python train.py --d_mlp=448 --rope_fraction=1.0 --bias="none" --tie_embeddings=false --init_std_o=0.0 --init_std_down=0.0 --decay_shape="linear" --final_lr_fraction=0.0
MLP neurons of a small language model. Each row is named by its layer, matrix (gate and up: input weights; down: output weights) and neuron, and shows model dimensions 0-223. Each number is 128 + 24 x the weight over its row's rms, rounded and kept within 0 to 255. Numbers have three digits each. A neuron's up and down rows have the sign that makes its largest values positive.
After each neuron's rows, "fires before" lists the tokens most often just after its 100 highest values on Wikipedia text that the model never trained on; "fires after" lists the tokens most often just before its 100 highest values on Wikipedia text that the model never trained on.

L16.gate262:136077097121106150129118127168145127155149116116077112127160189096126135131140110110111116115137098113085124123131147149113121154131179111155133100121101093142089099100107119135109155106157141145084161136089080130135114105136110161134145130169140114123139136120095173161101136095175132159140169083116098131114137112133133136137106086120178096126174119111152122181150114161122156125158119137134130092122109142107113157127135101114161107083126121152136188154144169180115127162175135149098120130124119132132200128110169141118097126150153123120115131107171166096149134124115103120137148127113166123124156150115139135098134117114140173145125155163133094119148142130116128121103
L16.up262:154123111182111147140132122097065085090141153146120150175104129073106125139103126080107100142121169123135139118118120137158122104115122118136129109150121124096095081124107122116131166123108100123169108159112160142164129162124144130106142130142124122089164108110098095100123143104102140128114147122134135124151101101117097114142117100173122160125124133123138087176113123106127164130115121083103108173121100157119141114151130104150122136123143121133135090140103192107110137087122148158121157167098143117137132101139061168124145137142182096136134107115093163131166148118165152086117110133152092116144095133101122173087124111134143151138103131133109136085097086127138154128100
L16.down262:151099096067164130146121119131162142113137142127126120098134131117153156128181099076142053114123086103123146151130151088164142067096151159152093116105127158114125125076128114139081105105132120117131145077075134154146136145096125117133140123124111111121139156135169137102152162161125080142155144138136139158119157145126106104145114140113165150143135135104143120095115075113162108130106156135137134123138138120122134128099070077115135109125087135116090125097150100118162108136089111130130102113105129110150121139138144138121118103177131111121081139120138123115101138108151118103163130153087127068103118133103129165137103123138142108151115080124130111145119139118129124088080
fires before: "il", "ou", "ic", "e", "ed"
fires after: "v", " f", " c", " G", "ar", "r"

L15.gate234:076158099135133123142131159159099084099140103085082166127144102140131171120150122148129147144112168120118132138117149135155098122135132073110105079090115161103148162112136167112102142110134125104154124096169086100057141145104100144114127127149173141103108115058136107133090146135168151130147107127150156189131126109136144168125149139171133129137096152165114128104156136166119166146134139123141126108132127158107111094144138156146169114124148132115106184102099120161104099147140121108139143136136147169113135124167114112162137116124144161142136150135129095152127111140115150138162094134123077154150111135154156105111165115120126152145124131135150151117129142146087125090112
L15.up234:123143112132129166162191140176151094119154140130148182115144086171151180078120116121100135124125158093155152124143141107104130151153107156116149136164139101108167149145147115126097158099082146105120113146136139115104104150083132145142101118074114144137122150075114154144147154101157154160119145137128106089147163111089172130136117169136134149157130085134080149167137144113091158151112123043134080105113112160141114137138141113149121085136094183083105129087148154124115150124130103102111128137142130134122120119155116101146149116092122145122145108172127140112097145121141131132116114105147134132122146136124130138103097101145122145125156141138149143105095138132125096111131
L15.down234:111072114159134180149148139130130120125115108130118131128133089083095148136150143121153139124119100095103148069152159125131155108177116088109116177098154136127100155138081143117151141139135157121113081141145146101162138134077127118164156121158144141121130120081131129107086201136124110123132179119141160147122151112102100106134115133139167119160128121106104102130106086174141115124128081145161111139102127127156160107125134160107092122104128145128073161102122096117112103135161147139108086094121078167103108152139135139130106128096164151117087119107130124135131121150134089114140147144129126136148176157077132103090119144141113121151136107150101125158151129155133116148136
fires before: "ember", "e", "u", "r", "ct", "ov"
fires after: " N", " J", " D", "e", "4", "7"

L3.gate121:131168143148116174144121097143132164138105123079132088164145164144127093141121138083141150147155122128150093121099126126143094154092150087153151134142127124122112102136148099108101135138125143115134132131129169144160119133115111105163093132139131133129137135150157066134090120125136104158068131103129140172127050110176117076155134133131123099116114151153168073150091144151145130116123125133117150133150110119127138118147086133146144087138145106167078127097092144114162133151129126095122116123111093092127120155075147082144116150158127127088148104127115102117069102120129070139102147081121129088156140124138097129121091133131117154107130107156131138130137139126131159126149
L3.up121:121142117132125121157128114111125098152123116090156168137113138177145138148115151146147128198123135126140088141138167102125071152140141119083136140106151134127164142125114119093141124122114113158127161160138151118158170110102116101092124120106075115164149136094108165118114144179135135131148161140086142127081100109098147108104095191130124149107122149081170125150090117140131160155113114081125145115098105100114149130116106122113136167165163129108144111153094137133122133110147179154109089096169142110151141097141084135128142139159093107098139127124149137158094083125125123124106144111124113129135150129156094130086096121125127110135112084119168127124102165136103176106132
L3.down121:148162153134120154131159151112122129145129160123154145108128174161093095123110131093122138175142118090133113110119102103120139073126098116116126135101146139169124172148118135102134140127103128158153120152161174118145146114110125121131147109125118125152116143119173131144117157168167135124144129121129134175103071133153121127125123170116101159139134122111146083149075102129117155116105079085119131113122054129087129123114109156122144092133147118148103148144107101105163094109136177094136106123129128113119153130131102094111150141178154147122125080109141102141095127160131110113144116101119138072127123169096113085130108137104164131115109100144119102102115135115109215099137
fires before: "v", "g", "le", "f", "it", "s"
fires after: " R", "R", " in"

L2.gate351:150113146147143138132130147129129078098119105098119094152105107172195154108159159116168104161098128154093140132110111119166082112124101119146138110085080094094169158130142127149117129130094107136128070134136109152130110106121100142112113107143142128099140087129131090157140114119205127129117139155122082158057158155174106154117123100126123107104098143144157134136106108109132161103096142126128129120136134129093108087117098145178090136131116118132125123139145105156111127132122122129124081148149099119110155111132167160116126107146118118121128112115147110131171121137114111112126115158115139135115109118084117140150161117114098184124143134166119143102078091106087107098135
L2.up351:128096098155117152091139095202110139122147094102128124153115144141136127185122145152148123153108156186115108111132129118174115147104108178131162135102116104104138119160120159114121107149122129149153144123140159143116098154119125103159151131125120132082105084109116113161168074108090132107115110111111095123127099142146108127132113118116124116131131130111133095139120092081101103155133120152109110137135144082096144111132149085127116149104171140111091122115129145134131088142146157100108118144116087077094142130159093132136178136135132129094106166116104139131152125087169124120134148125098168152183113156128179155115130098062130111129116112123122112153093129127170130096109
L2.down351:099131103109112143106133114127132109131136143151099122177158092135131146130139133068137084130118119122142127141103146136190123142120143087130118147108140155161140112136151093146125120098111143060142167117138153108147108169150157147155129155161118118150150132122096124113106152104119151104116125141156104107112139140107161152103152164121179146123132156145125094164172104155128104112097122136141134111176152133129147128148151135129117092149090112109137130134164160104154128114149134117116161101118160075141163119136129047113172079079136137113155078124115120103148163113162113115131108112138147140121112109109130165104100106131162148173123075147103102162142126142149170095121
fires before: "ct", "al", "ian", "ut", "ia", "ch"
fires after: " I", " d", "ig", " D", "st", "ess"

L3.gate366:162118104156133122130123119077090123117136139145108125179178078146133129067157096155132129140093136120095086146133162172170084130127090141101106113086104136100117112127149126119107142082107128124154097106120143149116145172118130125137107125101130122107151117141179112106108143130092140155072132130133150168163111107172108123122124125114178126110121081117159103161116150137101123108123178153131133127098124089131108130184133145117112110085115142121159118109094145129130139128142117135144146137143101118108148129142125117122125134094161126107140181135099124115122140157092096090122134130095155151129111098191169165106172159148152169127102128123140110129084121125110125140144
L3.up366:159099108100085072136113129134144145158170141140074136092169135136121157111091112086135126133164144118137142134164107130110096144138071131115143093100144093105135141152114105121161118124080131141138111110136142151099130116140127152146145130142140074091154120138149087098152125072127159125110118149119100156138107119131126105077116127164116137118098136118158153106086103133106093140138125160127117100135152131188146118149102132129123110137166116094102161140131106127132133111131125152107143159152139122148140135108156152115178156122104160128114166133112139095166173150162167124106145158135143150135069125151109139109103163118165139148196086135120139141107147153091119132155
L3.down366:176093055133142124146131155107101105124133116143114144135163131155132149109094121121155129108123115116128084122160135135159133088126070106156094106101115096152135144137170103111127115157157155125153140084175134126093167128113134094119152113152132131130133134141116151135110145133123170102107115180114100096125146100103097129116129147148127107158107154134109152124165104116103093118104115169101130187122147082145133128159118125127097127163201099097159143183143097095132106114130132108121125084120185139142169101085114141143152147102139145100104151080136113155122159107119127137161130128132133136130127119146126136115125112112178120102099092158125130127134139130088169110146
fires before: "al", "er", "ed", "ut", "s"
fires after: "ig", " N", "an", "ed", "st", "g"

L4.gate370:108116114157104111145154075174135100133136093105128089092116121141164105132091104115153182109131110139116130135119107158116088121145081171141125115063125130148105139148146131103131124153140157105161180136106127154155151127115153105126125138119119152148097150142119141138135162122111116111121173081125131190123140162109119147157156163106187135116142138143152178134139113105139145168120154117094139111142112145102146151123121113104150122097123077129141110126090135121121119160126131110121060120103110098119125138086119108125160106169117148105144146128127148187084138114137119150125132093102149130108157112115099110134094129118117143118120185089131079081098119138130140136168
L4.up370:103132122103128136121149124162142147147122119093100149113183127151113086140089133103110153141102130104146068145170128123170076144117124136126161151079114137105104136127132079121089123129117097124136112108148122108108135126133149129095129138158121057153068125123090118108104148090110097133139124118120128185157099140137120115105136139170166115135131138134102123118127097103134157100135168105125137061138133093097144121093125096156115118125139109105123112155145148104136111107133110151134099134111154102118107143108131157094158146122138172130082154110091155110147124145162130174122135083087171094134168110123127129103111154115128125114165097175144125117109138114162180124144
L4.down370:129120109147121154119110098121096158107114158125125121106128152109086071145124107101156163123131102097140133154137131115142136096153083129137072136111165146123125145128117137141106157117122070168124104129152129146108135136128094140101144132160171101190086146122134121124116128143137175123136111141125106136082047137120141078140108161126132141106145133120126093154110154130127163134140126081073144098115079105100117181116124141132160126151120130167135121121135167112143094069118130131129084085139120125102140138109121112091140125165117126162130099089122106103139126151097075125170121119128148137152129142106134149106088134143148144130120104126116128128091111110114164069099
fires before: "v", "g", "le", "m", "c", "f"
fires after: " R", " P", " p", "R"

L4.gate328:126107122183116134161107155133112134111141104108122135130143158107113170119167102103130123128162105122126122116135125147130161130158142094132105138127117180105128086168096162127132140146151118121181116139101148126114124096102121142125120100139118144095154142151116144124141076095111154158148134148136102123185119088127116177142152143136126142109149086104186093157107109095088124101171145108140113117130139141072143120160130096154163087154138099167141135142074094123143181144121119169126125142136148101118144155109100146180185127107088091165138114147157101155138093113129115139172161112115120116110104096129117099111131116125117105122134114123101146108109123098164097113096
L4.up328:178062141119090108166164102130128126093122145151117130131123086123139132125120107138136121120140088154144125100107127119119142092149151125134109142163092114121138171176138149134170151135148095110132109148100108140153120105099128098146130077128148168167105131188086142127132122140157116112103111121109143164126076118116110152111140143112117189120095166104173090171141125148128091174145138104115124139130169155133153110110154118129130149141128086148116155151120119116160160128146125201148177159126108146156141151135176141128163163104136097133099091100139132154172136121126137113169119134140110124103090148131109150175102108128139105151113130119121138143138155159105133132116
L4.down328:150121099126120130113130127141116088119124126117122139133059170182133138102131127172122122144092167127098094099161074141126146138121127108096147109140119136129120164138132104122143139100113110156164122112139121145178101143102111098158096146134153131054135144100130137099130120134111107114129127125086149159120133109133112125108133208103139125167099137144145107136139100091110129132146156170162074122114113154127128172104121103105148126183169125120104141114122106126129103139143134134154133163117139105149141123146154133089106121139153127123087137112114149088132160175153151101136131121108142125147128117130090137100156098155159113152133134171091119130103062116144148055161
fires before: "ed", "er", "ers", "s", "ment", "ing"
fires after: " pl", "ig", "o", "el", "e", "oc"

L3.gate358:132144132114113117128143156150136144116123126125145154152145109124135136133095113148165170115124140098155145104119115136117152140128129105150110132121107132138111138159109114151154162092154105112082137122116162166161118101174152127136117080149119128092139128139097095119073155124157138120099129138142104189155158166143149140112136132115138082141123157170111132098107142100128138164108136122166122144127114128145104122152117147155168127103112097114121118162165111099135152148153102110097104108160159115144110092148123063165101035148138081095136158129128117120125193102121151155116129134130147140097098050168106139091115127129151138128152152112135088157146139148153119135132
L3.up358:119142091121129191119104143144123156170125132153135139151135104169096111111192162134129112116109170100151149112129139115128116141157159125124122118139104141133151117113105104122161125054158094079156150158123134111146157119155124094156123135147126110154145142113112125122080117111135134120133174085121181116129151179132138169135112144149101107139125091134095162082103149100122156104123135126116122157185136121114116134123108125124184151141110158122110126171174116108125144125125144098093143145113134169093131103184166120125123115154127139109107086120169091105118136150116108128143118126116110144104151087133130171142142120121169152107147163122137119119080113133171105167145
L3.down358:150119115120106093133196148147136151107097204138137106180126122101097165150137137099144095120122169113109104084157110110133137079127097109090128134126119103114120115122120124156133139131157088103134103044179140135122115127133157110155130168088154117157176138139129117126090168127137132119112136125105135130129118144114129128117127096126101157111144137154099142131147098098104137183103129135099124146101134122162166165078145115120115130143128145120077154121091147142127118133109113137130129091116111110126163099149121143121100130127133121131083097186137142090158091156124159146104100133160120114164126095103160125087153140118110125132142117143134143097105089114100155117167
fires before: "l", "it", "ic", "d", "o", "qu"
fires after: " p", " s", " S", " C", "h", " pl"

L8.gate359:146146097127132105161125149096164134122142121114136116113135080129157099149123142127145162115132101137124124133135087109094132121140166161125108127145126100117144160169178130128090183122135080105169140161102126152132153115134094075117144075123114111082156104109105123150119118120114195156155139137088136155118120116083090101133161140115121136108097085092118123168099110116099143149099130164119104126139125126147138133130126146125089118110109152135133138106138107141111165137163116148124134158129152133141123136093118120141142156093111067181125098106170119132148132088130132156123157105074152139092097134149113123112167132103136123102156182130110119143194123118107085146113
L8.up359:117168086137183124171116122122119169137141114122105153138137118108105109164151138093110166129157154133121141137151110113109091144155112140132114161136140136129168138145136158147124132086115135117134101146168133139175141086118140106122117114105116172130131134120160177161120148147117098149161134172109162145171105117135133138154137138134117131113133152124128158144142120137141152153143197151156117142137094082112175098139149190106146167115133106107156106151118095187104142104126104152113152146121156131132099130125126173160130111126117125143142126168141133120117128100146149126144163145097150163144147102096150115172139155135123099143063148079119108153167132094117086108077
L8.down359:160134112111111114101128128137121097095118108135101115101145170147136140118170090148098099141083093128116115061160113107123115069162157113127115178095096130128132195085125134133153094125136139102141137111123134141111166127127110107109098151158115112154137081114114121128165135127109126185106132129096125131135149099136112098133108109130128173136142148118114141171139111117172136160150085110139140166136164096131092142153150107139112129147106096133119150141180104130138124139129140136143082127127153152137137083149084155153104139201115134153127146141118148131136126208132128124144122119128158139134112104091113130114108182179133166169116124120125130134095120102131132111133
fires before: "er", "s", "ed", "n", "p", "ers"
fires after: " pl", "n", "h", "art", "k"

L2.gate257:168177137147106107148132087147086140179130125084159133097150119116114125049105135120100139139101133176141132142155137111129079153135117119097132116109114116140125146129130134145138127158142155188142156119115141131142154126112113085127104099122083146120082113149108109113122142095170110177165106152133110143115108124148111142139106092125076122121130129131178132117119146109159114095111151176081165146147094132129163113134109134153122112189106135155157092130144102124112107122150118150118155070135110146160146163134089136125142129110137126104126126082148141138121106150121142143147112112097081109143162094140114092118156152101095148106133097125122110081099125130123116087139
L2.up257:142161154142126108159126097141088146173105128084167150115158127122110125140070164115136122107100150162146108154158156088124086159160108135093121170105165122174102151135129097171137136161124132173163126158127128153120164094133118117168117098134119153080142172149161130149143129126173131160145106131120178169161114171140123120099140135118130092130081100100095131120177127115138118106123117157142067135172097144113151130150103117150133093135120133161117083141160112127115147117132127114113152096153105104146143152089125090152112164161135153138146140134109118097092111126115113136141156139105102127109161142128129123139134141112123119104155096094119144128117125145108126075154
L2.down257:180140118146129121111114162145094109106109137118131134094125124109095115103099119111125119148136130081129130143123143083135103032124097122081128148134142140134112160101143137137086150111115084153113118176134173103107162080113078125146115111106100089124139123122161098115115144137148142120140103121116118180145136143122137151138096154144142133124141127135145119170120105126140122141115106120114097117091080099129101135128134103116116174144176151099108113103151118127158147121135114150139151087111167116130106189143143116140138168188100148137127105154121144087134120117151076133127084103081107097103132138138134135136107157117151121157121084142130125132132148131081178086106
fires before: "v", "g", "le", "it", "f"
fires after: " R", "ar", "il", "R", "u"

L8.gate111:142158147157174111143104156140109128102116131129137109141129154122106151117163099100130154139089154110124165143116140125136126159153104179113156122106175103097136139152144097137168134096146139128112121145114118133111073150134123157111082092114144133088100167156099100151103127161132140144119133117130130141099131118139146138153130128102115130106094073101137131138088112095136103201120126097121074116125086149113164177107112179090146122103144134100118125151105134104146124140095069118122125109119167120076130165125124130091124099132090140133127146130113130118162073103122095113141170145100165135101122119165147169117137162109126151128105130157127086160101159138111117151109
L8.up111:100145057091153157147119111103145143129173152142155145133142123148139147101127149148130152117106159158098109138114149133113183126137128122132126118129112140085105126140149151124139116130146134123108148137127170107115087146121127134129125152120136190122151168144095151159081175100106149104169164159131105090106111128103136159147108109123107142138107087089120147156109124110127096127159157145126141091153125089132166134069096145166121090131166135096125125156160143124163164140135089112151086092113122139177134113116111134109124076137130128099088107118094167145140149139119119129110089126117159154119155130147080131156151120122142154092165115121136127123117128165110096163179
L8.down111:140140137160108128115107159118133084109101088144137157151155131136106154097149159147145188165114133098122094157125134109114185072143101127126129142116186116089121137135102099146157119114135087177149139151156143151097078152121147122124147075132152122076142159117120153103124118153111130100135155130137099161112124141125133125149149155151151131146137111148112183119091140099114128181139102102115166129159065154098147135124118160121120144114103106136121158138124132158120131108158129119140108121099177141141158136138117114057159108123113138130138138140156136145120084178156131118144141142175164111088128104098127142112147128154142126129115128109153130129105176155119119169152
fires before: "l", "j", "d", "m", "v", "g"
fires after: " s", " p", " O", "e", " P"

L6.gate4:109144161120124138100088140107120163106107107102147106111118138149105136129155133127144090158134158138147116131121112149131128149141084102125138128153089084110106092092140122130142083137104137101131131146150135144097077135123140080111107130096134115170148143109114101089121194109141109152155164168137150122156093106141142144072133130148145134119136132124159108136177153123143162160128136128153128133090093121195149125141135107160112119117080169146125115159153171112168137172083138112152111104182096112151090130132128152108162119141076117100160140109088117136150113105129082135096101083110108129131133131119091115124119142169154149100165143107123132117131140113135166134149
L6.up4:104107154124154124127087137109091115137122135081111132118101092115110171150117090135114130124139147133148108078123142095135137127129130150116144171141128091142175107163111147146105114116149125105157145135110143135153125140136151126126103131081079097102155113089130142113118120115149114145157132118134121160131136116127086141111147088134159086170119112161155113161133148097141146088103165128144090133149124092138142119156112165100125173090110111128103133150124162124123113145175103108114184099114131112126126105126139129146113151142087110140174149155105162106139096087151080074165100154134170150097110129094154123148154101123091116125139068162153123144125104086115103088098
L6.down4:123135133138126148134157075177108111085120107121137103153135152068187159137110144073112136140156122099119088117137110152100143144125094112134111108102132118091102121139123115099142143137119144108072167140155112095120089166125155136116158142096134146126151132121151144087145160123113126146127094105137093109126139131121142143122139091160140150121153139179131115125145157088121158125103090158147092128109131184106145143105113109125162148140088132091109133128147143114139140124151107130132149166152101088145177154096101111100132135150078126140117106126131127088129127098145109129121129103197162104105129105139117175127193162086140135107127128151116177123168147148126124131114
fires before: "e", "ing", "ed", " the", "el", "ct"
fires after: "r", "ur", "g", "ig", "ri", "b"

L6.gate244:156156113112135071092090149158116123126076146103120128109172131129088157137139125088122123169132139116092105130136131158133119148133133154102126140098137116122128137134161124179144135121116160139191166127157144103165099116122129118100127162165183117108133140096116111130104077154164189119155126154102141121154119118118140151108133126136126098130130104124112102153049129112148141161132095136102147100121089149141115102158102132114095137145170120136112163123145147135135161186153083115135107113121128149098150139096143141121122083161138161111130110082093091148119123151083083136103108132151116103146148130152141134135129139108106142129109079120098128128094165107134156130103
L6.up244:141110155132129124115137144139069131116145128152134136100134161114149167125101142094123170168115095144134145120102095132132139158140127114090123151116107136138153138141197086078168125120150100169142154093167164176120083100107150120117107098176148153104093137144142143091142103173120157120109110133138120133132099129117080091114162164137152109137126102161160105139077136146124145153090134143145153114143109124144150130125107135154137096124134122145129118141147155112150165143145063096125106139103096113109152136111094122150153152163152146060140169132132139109152137149122160151109115107126150139130148113139143147118120140093114178132117115114154133155130199113145116114152
L6.down244:167141123121125087122120127112082142122124184114148104118164131154074152144135115125112130177160116118112122129181090122143126041160091119099109153096145133142129156097145120151109137128125096126180149158148150152133135135115146123142137119148159128130118129161157121145087106157144171127131130136111123155147073167152119060132119140085129149117119137119138131130109111142155136152118090137102098137095100113114164132102120134099146106144138079141133129110129140131178108109123145111139077136150117115099162114134084122107161135173127102142135137116133148142135130166134077098111143108133150113114097151135114115104092148100126136103148118163127120104106168066099151082128
fires before: "s", "v", "m", "g", "p", "l"
fires after: " t", "e", " the", " is", " be"

L8.gate291:120125110115158134139139105128135119134131123107137141162180105150133129099167102121145126110107127152124094134134133158122103135148094131144101137134150165148131154120179132138075161127136182145132120142190113145063141149147125144118115084126122108077133162109103102132159093138154145083150117128135163105136106112142128163138169162120141127130171165122118092080138126112102152104127109122166116125145120113120148136137165138165178153126149153122113145124073099117097126132110121154160112138186146112152112154157083101133111128066128103108113111102116133118164109136115125112135151127095128107088134139116120128114104107078090067083134124106118115094111139071124105117124
L8.up291:151149075156098093136114110161099124106126137161127119141120121165142169115126137175135086123131127095137136122099144141101142168161077146151115102117137102160161142106137150157113107120126117124091169162167149117119112181113153143150111127100092144141065127131130165135135130157146081129112173132139139115112088122115152090169177123095117084146110152144177107101107097103129089124136189110147167143127121148126135136102101122145141172135161110096130084112131158104140122147153096148097152136149108069130165133127150108146173127136132118099099135117102137167134115106120121157126119135126104166127150136147107119144092145111159113088150160114108122115137124155135101141124
L8.down291:158160087128115121142118155121101106137159118149132162125137063115147098129123111105128129153128157149080126147130184135126139113109124092115139115102137080107119133150109131146105132082116114138099140132136114068104136129084108133174134114137105150107120167087122126093133139169129144140120116139126190084170144117096161113139112138136140148109160124111106131127100112145093157106168119138094167111103164127085181173147152132185111172131130134117141207105132122109060148106134080168138115139140134110096168107155102138093142104132152120123135128129097091131125105130109120128129126125108135105115147145132128102139162104128105112113132112096141144106104129123128175137111
fires before: "ember", "t", "u", "id", "e"
fires after: " N", " D", "r", "st", "e", " L"

L8.gate232:107079120142116110125138134101140126124134123138159106099137138118115123183139171127126128111177114105109115116151114175134137160175126156149135167111151113150113109131154133114154142139109114103157172098155105124149132134143154143111092096116155165127088148090112118114128132128154040111111161134129125119120087132077142151120106179098096127109118059129178145115088157127104098141128118150095104173151143092159163110178113107124144165096107137143111127173122140141112161115145131136109130124186104099123139110125097122103116120088156071160128158146120111124115103145122114115129116087097132138143118105146130119129148131133128152169144161121099108120112111089119153118111
L8.up232:104145136133078141134105070092096136127126120165129093173136173125129107160136100153137096132127117109146138119122085135107061114148096127157112151096116112078103145129097133137156104155106166112142188136151141091107128128152143132096124102136101134180142106091130112137159123109094095144119124117160144123110126102141103161098137167124132106147133165138133118163151157113138098136099124179152092118159161135112107138140100120118144144123125100132148123148141154150102098114143124119175129167148112131116132125141123127162128139124072115105128145164154109145124079168084148090141112133124126130148137057153159163122121170105101152145129162132132140156093118178145121148134
L8.down232:125137115077125097118120151132128103124085130106108164146084094134104166141139101143116125142118132190150084113113153109130122117112085108124111094149156119128129121134141121140130105105128094108098125132145164145096147102158104120136202106116143106142174121142155140108130142119155163091141106156118132123164110114111098095121118095101152114133147137175109137128126126150127115095064173147166139120125094165109080140126136122124106099151152126093123076134144117107128151143123093067159098174117097138147149117156143113121125130128099104098124138093152143192156125163143114126159128128121131160148110134148117162122072080134121141142147103162130172097161100140133128133117
fires before: "it", "ed", "d", "ing", "-", "ar"
fires after: "p", " r", "re", " R", " h"

L4.gate206:123115130145126166152113113136088111143084113095140072097110116142162129102169119112088165106193132148095147132123160174086125171115136097144145158103146121156112129138172123113152116098136163121121087161127106135087127172121103121102170110130158120120161163128132143107083094099130143141118103129182148113157134113156157117103129091119102148139106133120101125137120117142120103127100147131106119108206141119104137132185120150143171098154114137110145158132162144181154155106108058123155106089143122138112134133108149113125133105116142126133159133135132141114134141111127121131141133146130127093146085117174101150149184124140120152135097139135101111140162120119112123120150
L4.up206:136133109112114143092131121151141129137077104126138100122114127132141119112088137127131149092106155093070124163121066086119135148112104141135122138161138130127105121146169150165103127171217147130144072133115140102134112148137146157091154143116099115141096114175119125165115125140130166113117118130115138112119141148131105168105142103160114121086169068164101139105159122116111137140147121117113128144148120148087119120142144138136096095111135094127155161103164107159098122063149135129111131168143139107083151093101139110134135136128154112161127135109144127107121152117182166141089093159104138125127167134094127121160166146115129141120141113141112104142182096154135154142141
L4.down206:164146124108134139117097122134143159156134137141130115162111152151160124107133162143122121125097165125124142112125124176159155143164100128115107108132111104134142113102178095154140137143142152197156112178082126129167140160127120117099151160123082140179109129166072159119104104120112102128107147118081163129134173127136116137084190154140126122140150113140094081097131108103115108134167130108115144141115135149139132125114128138129122118088143122107088162117138123119136160104130140100139147149148135155095162085165111106165141120094171162142122151130099141146124098114136106166111089179115151118141154084125126163150106082121119151156129121145121132115185105117126168131135
fires before: "e", "ing", "al", "gh", "y"
fires after: " h", "h", " he", "r", " c"

L10.gate402:085132085168097142101072140182117109123114122115135117134109101115133097153160065151110159146135116149132150161108113096098099107153151117139121153162103145136092087144125135135111084127127119125114131128087091135107093105153099131134096099146117137124081117152119146170112138106122105152152090125128090109102123135126140111111085113147111122105142136118098157157085083145113087154167108140104127154145107131142140085114153164124147131078189148097122101177154126147118157139142118102078124099116103170129154150110117149134093132096110123149141181134144123137158118105113149110180113137146119121137100112119113130164135141128147111147113180109153107149132119113111158111149
L10.up402:173112123137086148141129093102113150105128153132132133128187117097093122094114107118114110077153132138140140154082120094118139167143100138116131144127117137141145131151139124165182160120146135100144111119078136116121147177113147185076161087130142120141180099158157128107085132083160114099120106111168124109133143092146145137122140142108097144146123157112110137135153177105129131088108136119150127142157164156105141143123145151126138084101065161115149138156134151134107147164144145117143157078134121097127133165085125134077088093130146130128090099112134098137156102091137134098127111112151151136137097145134114116135122143092129144121145104139120120099108160116138164136166
L10.down402:153106130101092136108120127121153129151170164126134106103154138120135165092133096108173140109102104140157075136131129138130135092125111126146089143119109147114155132073131155104158132134090175163156172121099095162142151159109138153135135122126111115116122117125109155153098118123143092123158143110154106134111180169122140109136155155138166179125132132129112171092103132109174145124121119137109121144100085131147152158140135111113138131103112142135125181102126151133097134131155153155130164133136107111130158109081131127143100090083111128136075108147112148102162122160111113095119124129139143111178131137122119145149099138144134163151108179141094146109110149068138208147135
fires before: "e", "em", "ed", "ag", "it", "er"
fires after: "ar", " in", "c", "an", "g", " c"

L3.gate343:160165118153123149119139113112105121162141118140155142110074096110117135101134142105118137154139144155151156111123102116143126155174102126166162157123117121118074151085115145120175130096160152115123114100120126107115111170152152136113163136142126138127071070124099096176098127123123100123127133143147141119093102092184099138141166113132092126119091166145120167151128147124128090140119132080080079105153115106182127129122126183123179155167111158159159129142176127147145116186119133147121122101130108146163162146146165097118131135115142094142105102140139122145129124130113119125112160131103091152135110127133110144145120137115166118134135135121122089130122157172121138133177
L3.up343:121178104187125170115116123119104127113098078128156106132127124104125123130167128159128106123148102105151132115132096131113128145154107130148140125086139104101113134131123141159088109100088137113106090156101123145096076139155108114138096121143093125121090122086126099099116116097144087127133126109133127110139141102144105116102117140169097137097120122141138165198153164135142148117092171130113093112104152109159154147119140160103170162131089158150142111159126132150143114156134107145130129060127126152110142151166130068129129156136082110132131129127142115111159100099108129120133153157155140164136148140094162175160153146108124126114188130143141062140136128131114142135091
L3.down343:128148093127126175155141135127132169107121112133160137136108117136098119126154128140131081152106131144144105131118106145110078144136176159137143176118131109104144118149110140126146131160096146138127098120172161090121092159140146115118125107152123112115130147156119141145131167166115082128123174107127159144145124121130103115168130123144107143151125163131113134199102140127122105090115160151139115227127123145115123132114140135134122147163096161123124147125117147116125143127145102118146138120159180128142132123147121077085083167098134150083114149120101181118177112138148163150135092118143132102103115119160125101126161084137116155149126088111061113147112072129137130119142
fires before: "ing", "t", "ed", "ad", "n", "e"
fires after: "l", "r", "j", " in", "p", " R"